MLP neurons of a small language model. Each row is named by its layer, matrix (gate and up: input weights) and neuron, and shows model dimensions 80-207. Each number is 128 + 24 x the weight over its row's rms, rounded and kept within 0 to 255. Numbers have three digits each. A neuron's up and down rows have the sign that makes its largest values positive.
Before each neuron's rows, "fires in" lists the words (lower case) most often at its 100 highest values on Wikipedia text that the model never trained on.

fires in: "and", "water", "1954", "went", "1956"
L2.gate951:156116142146146148112155075153151174136138131134129120113133145155153115161103155111137118073115108111110089137112114127117116108117126157138118119124114140111114132124144123145099120118132096094158107136100135135111181170151123140131106126139126128161105121152192142135149185098099124102109169104125190149129107131117131120151096114087141163142150171125146097105153162139157175093129
L2.up951:129133123130149146117184163171145122125136169138125129091120133068087125153143156116077105126180156117145067154081155110118146142144123124142110144124107126165134178157158107136087075158135124139119111159137143173144145138095102162129140138153137112182128123116093130110140111123148164144120143138115138107123105111114139149140108166143128111135132142136088134163117121156143191150121

fires in: "as", "including", "include", "and", "includes", "tribe"
L2.gate716:139143117131087159138159145113074151122156141139121130138118124162132136171145153129162160157142150105161130148125095170113120138078119110155136134139120104133143106148095159110084126081071124111120139157125108161150102179102130119074070126111126122098139145123165132177096135156134187133104128119116136156153057186113137120101145138124136109152076091131131111119100113139092158113101
L2.up716:095112112170114110143082137145135085139142124114164082160144132177153144105131113117092118116147139119106154141135114133126136142117131124095128109133108176163160139120140125099132079154116124144145137113105128146111079136116109126135109151104112144091149137108145120122133146147125143156163120093110112152095105153157113137138076161112153163119131121140160096128147123112138128114107

fires in: "their", "an", "his", "these", "a", "its"
L4.gate45:131093119161098153116111138072146105130113104105145125153159088199130123064111114108121117120093107109100112153125127109154137175100139090101115105165131161123152098097118124117081130143136111138159171122146132120126114121105100132137121161083097149097138175155110160114101131156131138084158098099132131145112117134162103111110132127106141159163121106142111144156136139087128081133144
L4.up45:133151126152150151165083122121117082146119163078138104148152114160121155125094128120117158120151079121129123113120149114146106202158138108138110144111130105172129131082131127143154100180130153108107137127138120119118111108090125176128186125130101175106112171085139100135090128143189162148108157118124140109149120121156124107140168132123116139127174089124119102115105138105146114134125

fires in: "was", "is", "mf"
L18.gate837:153108108180144086149144116157134121085113139139140168110132174171110125117091157125099109103127177134116127118156087120096128094101111139137112140124100129107145141204144154110144122131154131143111164117123112116139137140127133107168110122136130126129083063109121110134151146137166125145125137140116181115069105122101130090140074130157113137114099156151108115129112101144130099108116
L18.up837:113125125199163150128078160123086160119095119118100109135131101120122146139081122152081103103134144133140158177128093129101122133104131152115106134123126157128130160150106099078130151134168107129094129116140126130113124068142088094122132108115123115128145116115146092115126142093145113099081156125097121117124136128170121145150133126192132146124093154135181183125083118134115112123151

fires in: "that", "said", "to"
L2.gate864:119134154110086105132156194119112132169135167101132120151132130182101150140125147144141162097128126173140111117134104114099149107135188154123111119144100116147150138141112178159175127128151094134079144156135139129134160115141176148140118106144140132080138201104093128138134120160127100115139126117117124130139138136105131100180124113094150114132130139104056146183155122152160104124147
L2.up864:149093113088083126118158168137099133158103144135117141154140135140107147098089093116153173094118117136151128135162129143103151148139149161124099145141128093135152132163111144141172112116145098172091075139171103151147150139117150121132152107166116159123118129123082152121111137140191122128119145156122116096175168154110143133153146105138198109174158103081119144141175100156144099098138

fires in: "and", "group", "company", "series", "as", "to"
L2.gate782:121148147126104124185162152145079146145099142177131109137099117134103134138135167206116119117172101105141157135154107082129093159126091092145098115169103147144117114124085149125110121077121131111085157107118092130131135142122108156112131124129106148089139139155134121126124120085100184115168126126104117159162151142160188106155098099154106155118112064127127146173106105181153087107122
L2.up782:142177092142138128136138141114134134127133132117130109132144129123078127179085111110114182177154114130163184144131147150164104097141114105145176116088103144068108161125131080135111138141182128139136141121169125156134136134131125133142083112113140162176129125116136151154109146078144100086139119130142130114095127113101144141149127137151078150156130146122111122151102126170148143132109

fires in: "1", "2", "1r", "low"
L2.gate573:085117137160113095105094109059143134135108107117135105112126103132119102089171125132170092131146147149162125109080128077107139130134096135131137114162124138122136149117142165080151114130120075091171140160083142162147147157141121140100112113117121116138113171128176147167140104119080127115159080137166126170128114110133136145136132131111081147132091114135169177121119156126122107146117
L2.up573:138123148115136138127163094133080139074151115127131131122155166130125173112104131115094115119106115086089158116099196141159137106102150124145095105110140138112097133139136112152133184141158141098134153130095118105096125144156140100098131116146178128141141127149094129094184081133121096118122150142109131102128143126129127172110110117147139162146120116101146137125141107106162114127127

fires in: "united", "was", "four", "china", "fourth"
L2.gate71:138112142129127120155150119141137126113121115146127147132118110116109087124148136099121095125112098080133132154118143122140153091107121140100166113128121174133090145129122122133084131154103104101141181140124083116083113151109152116098162121104187145118134152118100102168116097157122119113115123152146138131134114150111160129094092118169121118143127103124126173110105164166148113059140
L2.up71:144092129121141106101127132122102097126137116162141157124135118121090089125143134122120115122093114075115150160138129104152100058123134138107164118125104153142103105114108134115083104096114132123144160098127090159121092148117138109085171106135177098131131127111116097143106172121118127115129098174113122131141133137091153164093094129166107131133143131115149135114135145135136116086121

fires in: "and", "while", "who"
L2.gate104:128148110116095155139124140089118138128093143129117138165142129127117121163134145133105145116140160137150105127114138188098140162142126084133125117118123080222158136135138113091166118141116131140185131133130094157126125142054105088116105164163127103056110154094119133109124124115140155190133155116123111164113118152108109172102128139161134149108116120163096118137126150116138128106140
L2.up104:151160100153126096104122145124143051153154138110140107157145110162117150146112078114110122095126131137129094130168112164117163122126114095129137140099119127191141137111132084107116125135172091146125120158123149108105121133114154153103175086123147160192117158184114138109136144145138146138147135115136126078084135143131151158116140166113080107156133178170104147123113142163113137102131

fires in: "he", "also", "july"
L5.gate780:159124101143111157204110107176126151073122127129094153156109141139135158133137092140135112132112118158121147114108115152104148142136097143126108109121112083133103149138143089100074142106119120148116099131128121123073144097140128105091094118114155143159106128130139106119121143107151110100110120123140099094150149173155146140138139123145104123131117085103104118104131106163130195108150
L5.up780:147141120122141217146142133174115128170098092138137157136142160149092139155156103099141133130170138139117107116096119105147144139163150149129116083085097121114141135144092101135129116133170125137113105128148071108123098109129076115108129171093143159152103128148135138123147145132143093124126129114101142152135128178158113179168123171134109143133139113154138121096180099143146157116093

fires in: "the", "1998"
L2.gate486:151129107110169132140144139104139092088123108087145122153072121132119159117116164121160145150136142145090078127137107174147149134101118109134156128139142161083105151108130115131143170135092132122180126129126146152133100161138122120106106140083138111118138135151080161078109109146100115139109120102121076125138123128096111116136147224097134128108115093085156116173089122119088129120141
L2.up486:149152069100127134135126143159124161135120105130100119141108140139114075149096106096180127150153112160107106089103083163145114155095157128105127107131139162190162144118147157149130132123159111145118132109127116124103114132122171130144119130141092107133138133131116108104138134099135113147097141128094129066137109082106059141126160136144167123171126100140091165111108140135142129135179

fires in: "as", "on", "before"
L2.gate215:161141119092153117116115192124128117156137134144148128118134141139148147179127158130103118164159159104133116160139103155095105167095115112133139172085102107112111137097116139110085124068141103104109129128116140137149125118153127148127110114100102133109139165146141110127130126130130137154140112124153124103118115198139179105112086129113095123151163077185113131114124133103118104119120
L2.up215:107145097111125066098076157117131111109108149090140094160171133161139110114129122132108132109183104136113121076111131118149136111106184153129119103159119107155157134089077127128098078150118150146059098112098120121138124160112109147129138137157135115105123147120105120148102139152086131172147112177102165141080102126137145134084111163095108118120115119125102103112130142154142116131128

fires in: "his", "two", "their", "its", "several", "s"
L18.gate294:163117138167109146134148085112166087129112145110135145146156161114134126102165149120121108096124127148119104114106132146133162131115084103161117140138126130149123137149184145134098149117157192074156115150094106116111139101135141149131122113151108152109152128140109135117150146097120124135118115123123111131121158124125084129126156165118084125112125088137115170132110153142107171067153
L18.up294:115113107153124109159141112105140130130115125115139124105151129086106161114120095140202110170125111131118118107107115124113121132144113131153109130136162125090155161121184156107132127170071139098101156134129117122122152121129098118157102151121111154127185137125088117144136152095103089117095172137154085066172160136128105104162178103088123112122129088115101105125159113071139188121165

fires in: "the"
L5.gate737:135151090126132124099172152150160114112114144107131108134054122126135166135160091103136106154124152161143109104123139144147157141123125084089142145066151124169058153097117094122138181146128105135107091149158170111111109144136136134109103129114142101159116133122107137170127136117117136107151136118143131112100093153094139102137111136112092135132133124131136182110138123108113140115153
L5.up737:118129148122141113105149126128138120103060158134135137142126159093155157097140079109169104160130138101133133111096128148178135184114103113097118173107135124174085138119104064125097155154134116136127091086144136178131136147152106124125124116146120088130108101166096154128135173105089129159117101127139135100121112133102127114087104131135142162129143116090172145096130105091112120112138

fires in: "its", "s", "this", "it", "their", "vice"
L5.gate438:144149133132129104124102090118152146121099135105109113124181105168127179124140133102145103166088155155122138121151117137118136139110189122087133117138099115173059125150167111125076162152166090131174113162157147123092170094154106140132102100083127104119105132103119148130138122129099179158146133106121112148134128141183134129103157125127117156123162114122097120142156140124139110102147
L5.up438:123113121141128135162138123123143153118164129096149151130181156142140160147111163098130167103117166103113079101112145179142088163130127099151142129110120098097105106120099132079116108142092135134132067140112100152142175116086093115114145117115092152100113131124140128129151134124132134156116149138138111107112106099175119113139146103162133134143090098112105152097101140084126136109129

fires in: "to", "for", "includes", "results"
L2.gate503:111140174162154115137085128101165094114116134106113124123157125160149147122155096084114106197140189116147092153153129173115087137168098097122133111124153135149170161113100171103117095143125121129171145150111187140137091115137142125106091127106124155106122150090169160150108118119124137106131093098123154114129141144189135124130118165128116165104128116181132098095101167134121142125112
L2.up503:210150132087132121111134175130129119107093133142142159126136141128134146146092151121128145112109140152101123107145104116159139109153184128133123137092157098127093077106155145138113132105102112106143105125115154090158105129096080155155095134121163137121118141075100126138127131146151101147126135154164141109123099152120079133108102124047143088154096129112088102140137114166153115138157

fires in: "the", "written", "performance", "like", "cricketer"
L2.gate59:148151097101146141111156170121114167165105119107161139111125137153168130179149109175088115076101161125112118110124115099108132159095147109152095141112095111144130154107133124151121146120164123134102128129138136118123169119143156145190098125133102139140130111160091154108128153119145142150155153121130113105143156092128143120127137149125122101107106140133113110139090140081149119133140
L2.up59:155121118104152109149104116120136162081104130148137127157113167130115114139072119164097135134146105138153115134087140106098119107093167139150186147145128142133104142086111136126113191142105149117101108142119130124151104191129100127149136131097110125112132144124126166141168159100091151152113107151141116105151116170118154149153148155080105103141129142096110107178150128150151106112174

fires in: "is", "was", "by", "were", "been", "as"
L2.gate488:123135093104165129150128104136111123149107140144124158153125142072089104118080107083186149121098078118114135086104146127131131185156159098113113132142116104141120135137148151164126171127141140096087123115153078118111126134123160162131136092105141162180079129133112120129142109138147141183088141128135091089129170127105111142142150120137109110159141076103133121096135151123141145128149
L2.up488:151146087134103143105140131111109173154144107132181106113144121098206120154162148114116128115146125146131098072102163102122136163150190109094125140141136163145090162129118152172106168163127125122139149154149121109110144140115152139143121090101137151110141142073157151131153112165102120101173099097159136122128140149130129115144077147095107148190151086139117146159124116142167156134127

fires in: "him", "september", "july", "it", "june", "october"
L2.gate915:079148118153121105124105094113134131122119130121130130140169107119116148148122142149106126197129124124139132157126152124131156127147151184121115153136131150112098132134109112107084164099123112103139137153121134069129069130150145098163108117112152146124166122108136188116130126163154085169102110146143105157186148121146155109143147147118080124100190108107063113102145098138102131110112
L2.up915:125140090154115085123118085132106137147100099143133099167144182134153133145112154152092153067095141162137147125112083126164107080160133129094155102158124165068101122127111135137109140131103104088150112110115095122123106115123111138171095120147162121136145117105107125105113111136138127141077136146155115127098116084126088133132123112112120163113081129103123115129124140114117146151130

fires in: "between", "who", "on", "which", "one", "because"
L2.gate252:160125112125119203130135113128145137134147163106122146120164113156120149148145118097151131130103122162132122142104090106125110131142111113160115097117121128108115134169119135131116127131147095129149133134154097136114127115148109118145109141099090117122129168152137155145089087128119163138135119108148153143133111136120099141140120134146107152157100145121121113188123132131090154116115
L2.up252:113125062127150146108094110181112140114129133123127096172176119111108100133107068125126150087118104156118162155111109104155110143147108151121118122170148137104154095199122159118100121151136124120119097131148094151110120134104121098163167151135130129120148143138124134165107120130115086094117116138124148139133140124120126157141121122136108167130111161086112097173172151114127150106105

fires in: "is", "has"
L2.gate8:118088106120131147114146138115165179148098162131142109120132119149148121127124111115154141146109124141135150135123102125101150128076135135121156132109120138145113165178152132134117125125143141103112165114136133123147135098159125139171131105108113064136166087120144146088110107140126124126119149123149160154117140088103093116155156158097160067142105120153173097114103141150149106136159
L2.up8:111107143153140151149119157118121168092102166125126108116127121103103119154116129139126156114106108113133159153147117097153147129129122165114138102124132132097166117160125145116110145121143168123110164121110135160154102117121112107145171136115151080154158105143141172137125143115148084120085128155132188143109083173108117119147138128116136120152114123086151099098142100119110123130143

fires in: "all", "this", "francisco", "christmas", "and"
L4.gate886:174138123136078109132091107087100080153158101126114072115186113148102180120117160176106125147124129083123104142136087168187146104164104096133154165102121127158146132122106102136114105168111092124107147142155121127083180108120122099062147118107129102162113167111137112125117145162107155126163136111109125123095119138121154147128142147150131145127142141131109118124097112170115179088124
L4.up886:114138143106145099121073093103100145132131126135115113150130121127092096093147143111130109131140191107119138115132078135132125134120133148116137166129073151151119146148117084173144156124127136133171122132122120151085120156145106130117139124158128152138124167138086117090135123138166142130087122140111061172096073155163146130147137133122124159123139132134086094113084141110158140113138

fires in: "the", "an", "s"
L18.gate618:155117122125115126112132141119190120118158161106133135119131128099127148173108130132135120111103119144107102099092149130139143107116072117139124143150145134145133162115110100179108145102155127173120117095177117103142135156119137148126133132176096161105143124124105139133110141106128134176134126120127137114110162118143133130146142112148127127139156134110125155139154138124171158143145
L18.up618:125094143131097106123106144136134147146110166117117135121121163133113163119128125143135133115136084139140188144156101150127156129107115147115176080112137133096150153091127134085103102124124151140111165136134140078164086153140100163135109139083139155107105115124169151130102149111110118125147144147114090083144108175092099092160124109134141127149136113105130126137088136140131103092123

fires in: "was", "were", "be", "is"
L18.gate949:159164101181155105096127111116168160152091144137129143167133097100112124146135052126132101171131120121159107110126141148146144087180102120117130128166134105085120124117126126128102117104113151144130135157131106119152179175114121144141162128137109098153123145126110153147124104138165174175129142135142139107152098138096143111159114134138172120135135074161155106123127114134110141160141
L18.up949:107143146164122136106122159134134102086133150136140104104153171149159108119154128161126082141122124115120136127119121103132136150131103141121115156139140167156069113134158081116112137117122139121128120127104125139131096102103154095112101159113143114120179141112099143117144128131148145159156175118169096104097166110139108141097110146108140118142149090120118140093120121146163156128111

fires in: "the"
L2.gate241:102137158135112118175117151159121111145169104078167088157138133132113165112149157185079122139144136131098088135122128139131151092168150108125120130174137142163099114131095112150125127164115126139165100143166105125112124150097089090110119164112162120115109117110087108132158132153126127088120109097115124138119098159147133173118092094159110165136132153113142124161136132143113170090100
L2.up241:179126159112183151174153150136112052138195129135149106139167150091155167144115131148097120113152123147133136148120142172147127121141145083148139151128112110126114140125121090144090106150093192140119099131181093109117127128102107114103125146136168135121103129090111154138148126118130144125120131087119106112108115134147139118122130143175096139109169152104149105152115111165132158130120

fires in: "to", "no", "not", "must"
L11.gate214:182141118108118136170135129143119111113126130121127150166134159159075135154120144106114098153122089175154138198106101119136096145139154128133128134123166101172056131125125136135094132131106147128139129166109098098085134124108109124155112100091111130121084106138139110134176077178127161121110100098151105123151157115104127098102134080136116121142166126160132152157132115139164109124142
L11.up214:133132117149125112121130162158137162130155142162158111130110106148083111125120139131129109146150111075091079116076160107142177099148141161095112077156139141135129104112081125153156134097095164109093175145142137098101148184051135135158107090125151131134096150184156090136158098130148139164139149130158169123107125149153134171141158092163151117142120119129136112133134155136108107110135

fires in: "after", "before"
L2.gate587:152115090129137092121092118130113117158127128160143114103159142170114129146097090129101125108118157146149128103095100124139154143098159117117109115114136146163128141112081131124124137166142120102100162117163154135138150153207165144107123123113133201106123129113130151141141146138115163145151121102117127107134175121166137126136103153121112103134160113133131156139098132130153121152170
L2.up587:147157092100139140162111115138145111129087172109103067134101118134120152133129077119109105103114082115115148149115133166118117121159119114149075138131137149081106138138118170168093033114131142118136101200097107130109116120117126113122131151117106118110110163114153119189101081111144090120121110114149151098077090118145124115087103097156118118153115142117116119145119119120077166094097

fires in: "and", "to"
L2.gate750:173153169118119097122167149126111148136149119140117117153154127173151122130101160109064120098168153136157126092172094184133109112119151140137107123095124126135137106077104141104159082117061133126128113140128117122143138103146120172143103091148093132135106153179153149178144099112153134130137154134083128131155121114101092129112129097103159111145162119082112165187106101175149116107122
L2.up750:153127124091134165149129118127131139111091136144098132162102089122090075111122089105112150128128116145167093136150133160106126117123129168144132117119124108168112115144127114163116142128152150153103127165126116094133105132113180148139154104142085128133140104111117127125116064114161101115102139139144144135162164117091142123148159082125129091138102098133148108144127122154136131119180

fires in: "and"
L2.gate453:131135136116078139116103130146113126097134154071128134099111148140113112159144143157093112125144126131136087128082168156125180158105132121140118117111133076132159132060111152114114150156096101099114156145131149092103145136126084125108110112116117215102162151160120153115098102158162131125125175130150141134123128128107066141115127100126134103114126119141119138149130102138118150137119
L2.up453:156150138068118151092129113131113101164179149142095154118117094139112104125133114109136137106159156125129076155134151126160115089091101118143156139082078013169148141099141158111124149125096131126104110094133132180167140095162134146106126108155089165106103108142136150087098168151158138167101151138128150126161145144094103132104143121138114122091126143145131125096116117121107133148120

fires in: "which", "that", "if", "what", "when"
L11.gate237:196118139130119124121110112139081115123137124148124134118154145147112147147142134141123141090135129126103115140127157082116153116120160143136120112128138094092106145133091149104081061131169131121143099160139109120091128121075164172130130105128132165137156146100112123153137114123131159059117114097180137185154106145133144158107142117153122110167117105109128104133124110159102081121161
L11.up237:102120092158136113160106109141187128171115161106144115151122122150146129163130059140115120103089173139112114197128144077106152124136149129108110100136099162082125154145128149114146112139132098143167090153122123120134140152103150104160111066080137105146108126116081149096111129159101095116158136122121107120148118121127135136129123158104089118118129127137100101151133147164101126120080

fires in: "as", "include", "included", "being", "directed"
L2.gate789:104091134148157133149101144114106087121126120110133163104163111116160135123126111119129145187152154116165142160131096150140120140079115097147144137119111144155130121116096118108125143146097134145111167137100157158100132158181086139108077158100121116148168147148110188206091133143128117082155133127095149147117138190146181151146149178156125134091160147173149126134111155129091140061131
L2.up789:133163138150143151105135179121090125128150121097148079148177123161118171077137103127132130103115154143155134139093101138181139141168164093089138117125139133162116084134154119121106155126097147137183103141127105071127145141126128136081152172100161123108139097122095064125146138166098160168122120139132111144094132133162136109091096109121133136137118108097112118138206112116110105144107

fires in: "his", "s", "her"
L18.gate159:129168156097174117142164129125155149120103141156140102169150136170169137154134099103114163089119109100139121135117102107132130115141114165122114154070162114177186126141092109121086126090144115123171127154148095120113139084125110130135107124120115089143129101145148133119158111159122148130158153111120136116125097150137151143111112108112122099168159134126090139110142129147148141102128
L18.up159:141124143098120120149072154118137157165140132070115085091087149141165172137150123163128101118143155151162127104105116112155160149154151143111140121135106132110110130166143170120163127183150132088119159125103131110161112147085116138082121138124140175170137130114148137143128127144095122084109124125155091148122122154131117137093166099093124103127150131107137125135157108091095100120127

fires in: "county", "university", "s", "to", "company", "station"
L2.gate822:144124128149101115182145170140106117131130086064123131116098114112152193121153132124120177082131087140102148120099097112148104150137131121117143145172150134158089148150110137113137142161118141113097141137117112159091153151109122147143102114099159130145153144126117109131120129159132130115121165133150134125106163140123138153103133122124132131160117135107114106145131082161112104106154
L2.up822:144099112110133143110111168116153103138202103113156110110130160152133149095147104118126114123161143135112052143158112182125109098152093120142133124124119138130116136110085166135079101130109109153135090114129146192125155140146057155114114126101134122155069103131107136173087151144126112118108108101086134150099084120140140077125140161160129134125159153152106109158103090150131115113107

fires in: "music", "thomas", "williams", "robert", "william", "her"
L2.gate60:159139096125088162143106149125131140139108111109084123120125153111124127170122135135127154113083169175122176133115122133106093128148117098125155162131139126120092141168162143111114099194121151122148142142149145126136191113134132098130113137103137114154071129133142144155119134162171150058118167108155116120133136112114132136135088153141116094125159133115152131152123108129107166146123
L2.up60:123122107120128113098088096128129121139107108112104173121130156120153111134125129123127141149115122138082154139132077073127124130135148146108116135166114163111128123114171193097116193190126134147149143105094142151135127118123115116131119138110138105173148094111155157135171111139116101104140097143150102140134113086122111099133126131131164069113085182097157135159126122137082110141103

fires in: "as", "at", "it", "also", "its", "although"
L4.gate177:181164137105134103157161165143147146106133141161124104144127167108103147136086140122118143087133135065125108159113148120131137113155137106144144143109112090133109131115106140149114122113075137122090075150119068119105130161169118130134109141123088150126102144175107156127157097097129171155132114108165106119150157156128129119133153151103112112109141115173092157147115104097145106137158
L4.up177:160140093148198079176114144089094106132119118103096128094127155136145113129090137127132125116126164131122142125104109144107143138105113090123134120156123110159164132099139115086132113096101104159126115138132114110138136109118155097107153133130125144104162147126102180140113118093127117132082151156085099123134135165140150072114131144130115122132104073136082143203121128134128127102098

fires in: "the", "it", "and", "america", "ahriman", "cornwall"
L5.gate711:141150158083144092143107164129145124129107149118111147119155113133138138138165169107145112132140169108131099121116118117120168152074171164164149149126145123135127147074143158118107122109133120127136162142160096163143109161130132179157132119133149143102139121095118168149141118152186128103118141119139123132108122167113141082138089156123134129125109123093088147114111130148108127150140
L5.up711:117108106114166133082093121080088132126153125146083111143187097128083096111116154145127126117104176091188168166128109167139108106117122116120131122106092129173134124137153074135135108111135105161115157089134115151129073108148119118141129112116137081087159133139160124108142125131145120154105160151141135127138147141131148138110088136112112122130175103112154108102130154099129092136138

fires in: "the", "which", "based"
L2.gate355:144147152125134148107117139154135094087156144122106104134154160130101146113178128108079129111142159091098123133142165137117151105127084109139151103104126137180112127135113079082083071118134105141152105146114158157098150114146104142120157104117119102138144139123123126155086116106141155132161146121104141147146097136112157133130119170160115156098104166149113107133121138157101126089119
L2.up355:127108139093134144120108104149180151142176120169152127134188157138108116138118152100162111130127146122159098134102151125119159139159121133124129111099169140168125140128106110153095076137129132149153045144131102138100083143148104110122110150113109060142133115102163151133111124116095130124123149119137175097108099097106077137138147147125156144124107166141130103122102131146106123115127

fires in: "to", "as", "includes", "becomes"
L2.gate297:162141125140146148140103160116145082140137124101162132101147177175163161137167151126092157101174182118104098128133135167126138129114144096131121142120097140133130126102128123092105077138136108135109149137111132129109151138120086165132066131121148121117148135124144138166104138174141103120178122133107156128080118126130129123140091180097111129097128144143120109127078139119129131127087
L2.up297:124113127154148143122121136106127109112114136192149136126090191162102174153114137106095134131119112136125145134143114114155137098110145096122130149144139119138087139156136139159080161111124132136138150168163160099150129150116139119150113091119145149127126131113126123185159116104153148125105145116149128130148117110119144122108074090184127139150100071088159103139162105169111112109115

fires in: "also", "invasion", "become", "provided", "involved"
L2.gate369:137138145123141152135135123121162118162104108125113088133155117158114141106166114093120087121112169142127143152149105145081089139153086139135095139106101160150164161126114112144103061124135123133204123168097133153140145106164114088107091130094137150109111140160101138096095134146088112128110142129095112133114113167133103148105140155128121114152130105114118113100149152137093126095122
L2.up369:089149134142106125131144138099133141131163121116134103140116136105159104126087152123127140102173155113097165108080128132116164178152139107115078104109063160179131140110159108100094170107132131144098100125088177148113120090122118153098137120121100153143198155138107087102154108138142121095142136151127159128134082106116143115128067158177137125108111114096121200129104123166124078142135

fires in: "who", "which", "joined", "directed", "and", "established"
L2.gate934:105144142132136130144092142141091137135109144122109107144139095128152135147192095088136089149088118125134116133123137120111156132156121151099162149102093098135146090164145116106089112165108109133198118155124095142136104163112120120049159181149136121115134167107129117151127139120127146105162110140165158146129106168122141123109153128139130162135111100132123110101118170190105102097132
L2.up934:120127123138138162099087146121130102156132131150111111108176115140144121074149096149169153117158161151156136146153158162114098125130109111147144133126093142151123116123126106115136083121115100120166112121131112178138166132138081156091102138120092116168123123132154152149135134129135186149163119110131148135130138133129121162144113151148115158119129147169174149117079200129095113120129

fires in: "s", "film", "company", "team", "series"
L2.gate25:167148103139150178117145093126114172131126105146137102151129142079162168139098138161120146135145067130153146170133133109140105112190119093143131147140129122141108130118137121128110182107154105113127138089135105155104105139134110151145110114115174130168100090092103097136104130111108085118112107123120089119138124082138103128148127087150099117133132130123148150197152132124141113126104
L2.up25:161162144144140154169144111121149156150114116133128116137128135117141163141111164181098143131154087162160140130123145079131088123166097129134161141108115130105117169146195133132082144142158113117133168124124090100125087157135137105125115117103156152155148135064107121126129099114121102124118091133182127116130132073141133117168082109136102125155089131133135199207152133153139148108133

fires in: "1", "0", "2", "41", "3"
L12.gate555:088112136134118112117142148110146177125136114124095130130112100123134126132106134124096164074121122144117107118118161153127175125158128119101118106102140144152122133130126139117111134104125102108151172155118105120098155133133112087113154077091123104131154153155088169116151103121105116144154127113163115134098166104140157132132114114122197116128148108130104149172103085159137145081122
L12.up555:102099136140135121145126131129103097056155119129140157146153107138126114145088131141131133155099103131105089136123165116120164157080100129127123095120080153122111108138135157102119118107120125107128141164096094105153102159164103138125132147125126121165153163176118146139100128095093122108119119095134065123180118110119111136131149102113130160131171150144075154108119128120164123094115

fires in: "and", "called", "or", "of"
L2.gate411:089132121159087140164148153141127109114097156146156106168133064112134117136138095143104100143137100135105124097078147138160138093139188131121113139125136137133133124136142126135125129130154167119114165098115105171098118138113150155144136122163146137086132138100101145147156121116115105128134087117140110131105125093145120161116090136097138121120127122095131116128161087122157128150105
L2.up411:107144101111125111099162149123154151129133145111148078108150137142089124139106121142088091090103086122136173124119113156130176058138141141131165122156142103114131144108145139160095109136130113130147126120142104111126121181095089111160080140147150104134106114114153119140124114137105116138075153117156112109106132144094113132141109129104102124145121101104111114122114096108122114127143

fires in: "also", "october", "he"
L2.gate1010:102178110186165140116114086098152177135087143099131092151125120129108138132095150092116124156115139112107093104087147112134141084169100144132137137122113149113115150111175124110080127121163153143162127133117157082138108121116116134110113137109167135142095141106156144100172132126157068161105125122149120115112091127099137146131128153087092105170101149110127161088140112147129187139127
L2.up1010:120120154110084171166141115140137091095147121120115142092148124100101151128151153074115125084168107124121135152121135137083120110164149103120134119124137108137119122135139133130129145141160104156091140149131119145120085148108083132131127136143132067134146129119122102169118112196169155127099141153130126112111148137166112109140077092114125139130152147106077117138129108125107136116134

fires in: "including", "served", "included", "include", "as", "attended"
L2.gate878:127164147175148126109095122119139134116134088122134089101135138137113127120137136095123113126092140142138131166131105169129145130127131105103163138161092133140127142133136116118102121107127099108155170129137153143131098125132117122066098148080145109103114140147114116152133098188139162087156117099131106164076054131159161163111113151142115173118139143104148111128121141135088154117083
L2.up878:128096099146143167182114134147118084114160084134126112121134136152117141172118120097145153168091119154144117136143104169142132148100090139102172186166114151128102139127097104052140113144074146127134139124120158138104163124107114089119134142129148105091134126121140139156168179128147116161107128088131156130111117148089159130096106136119130159090123145128139073129135077118084161107115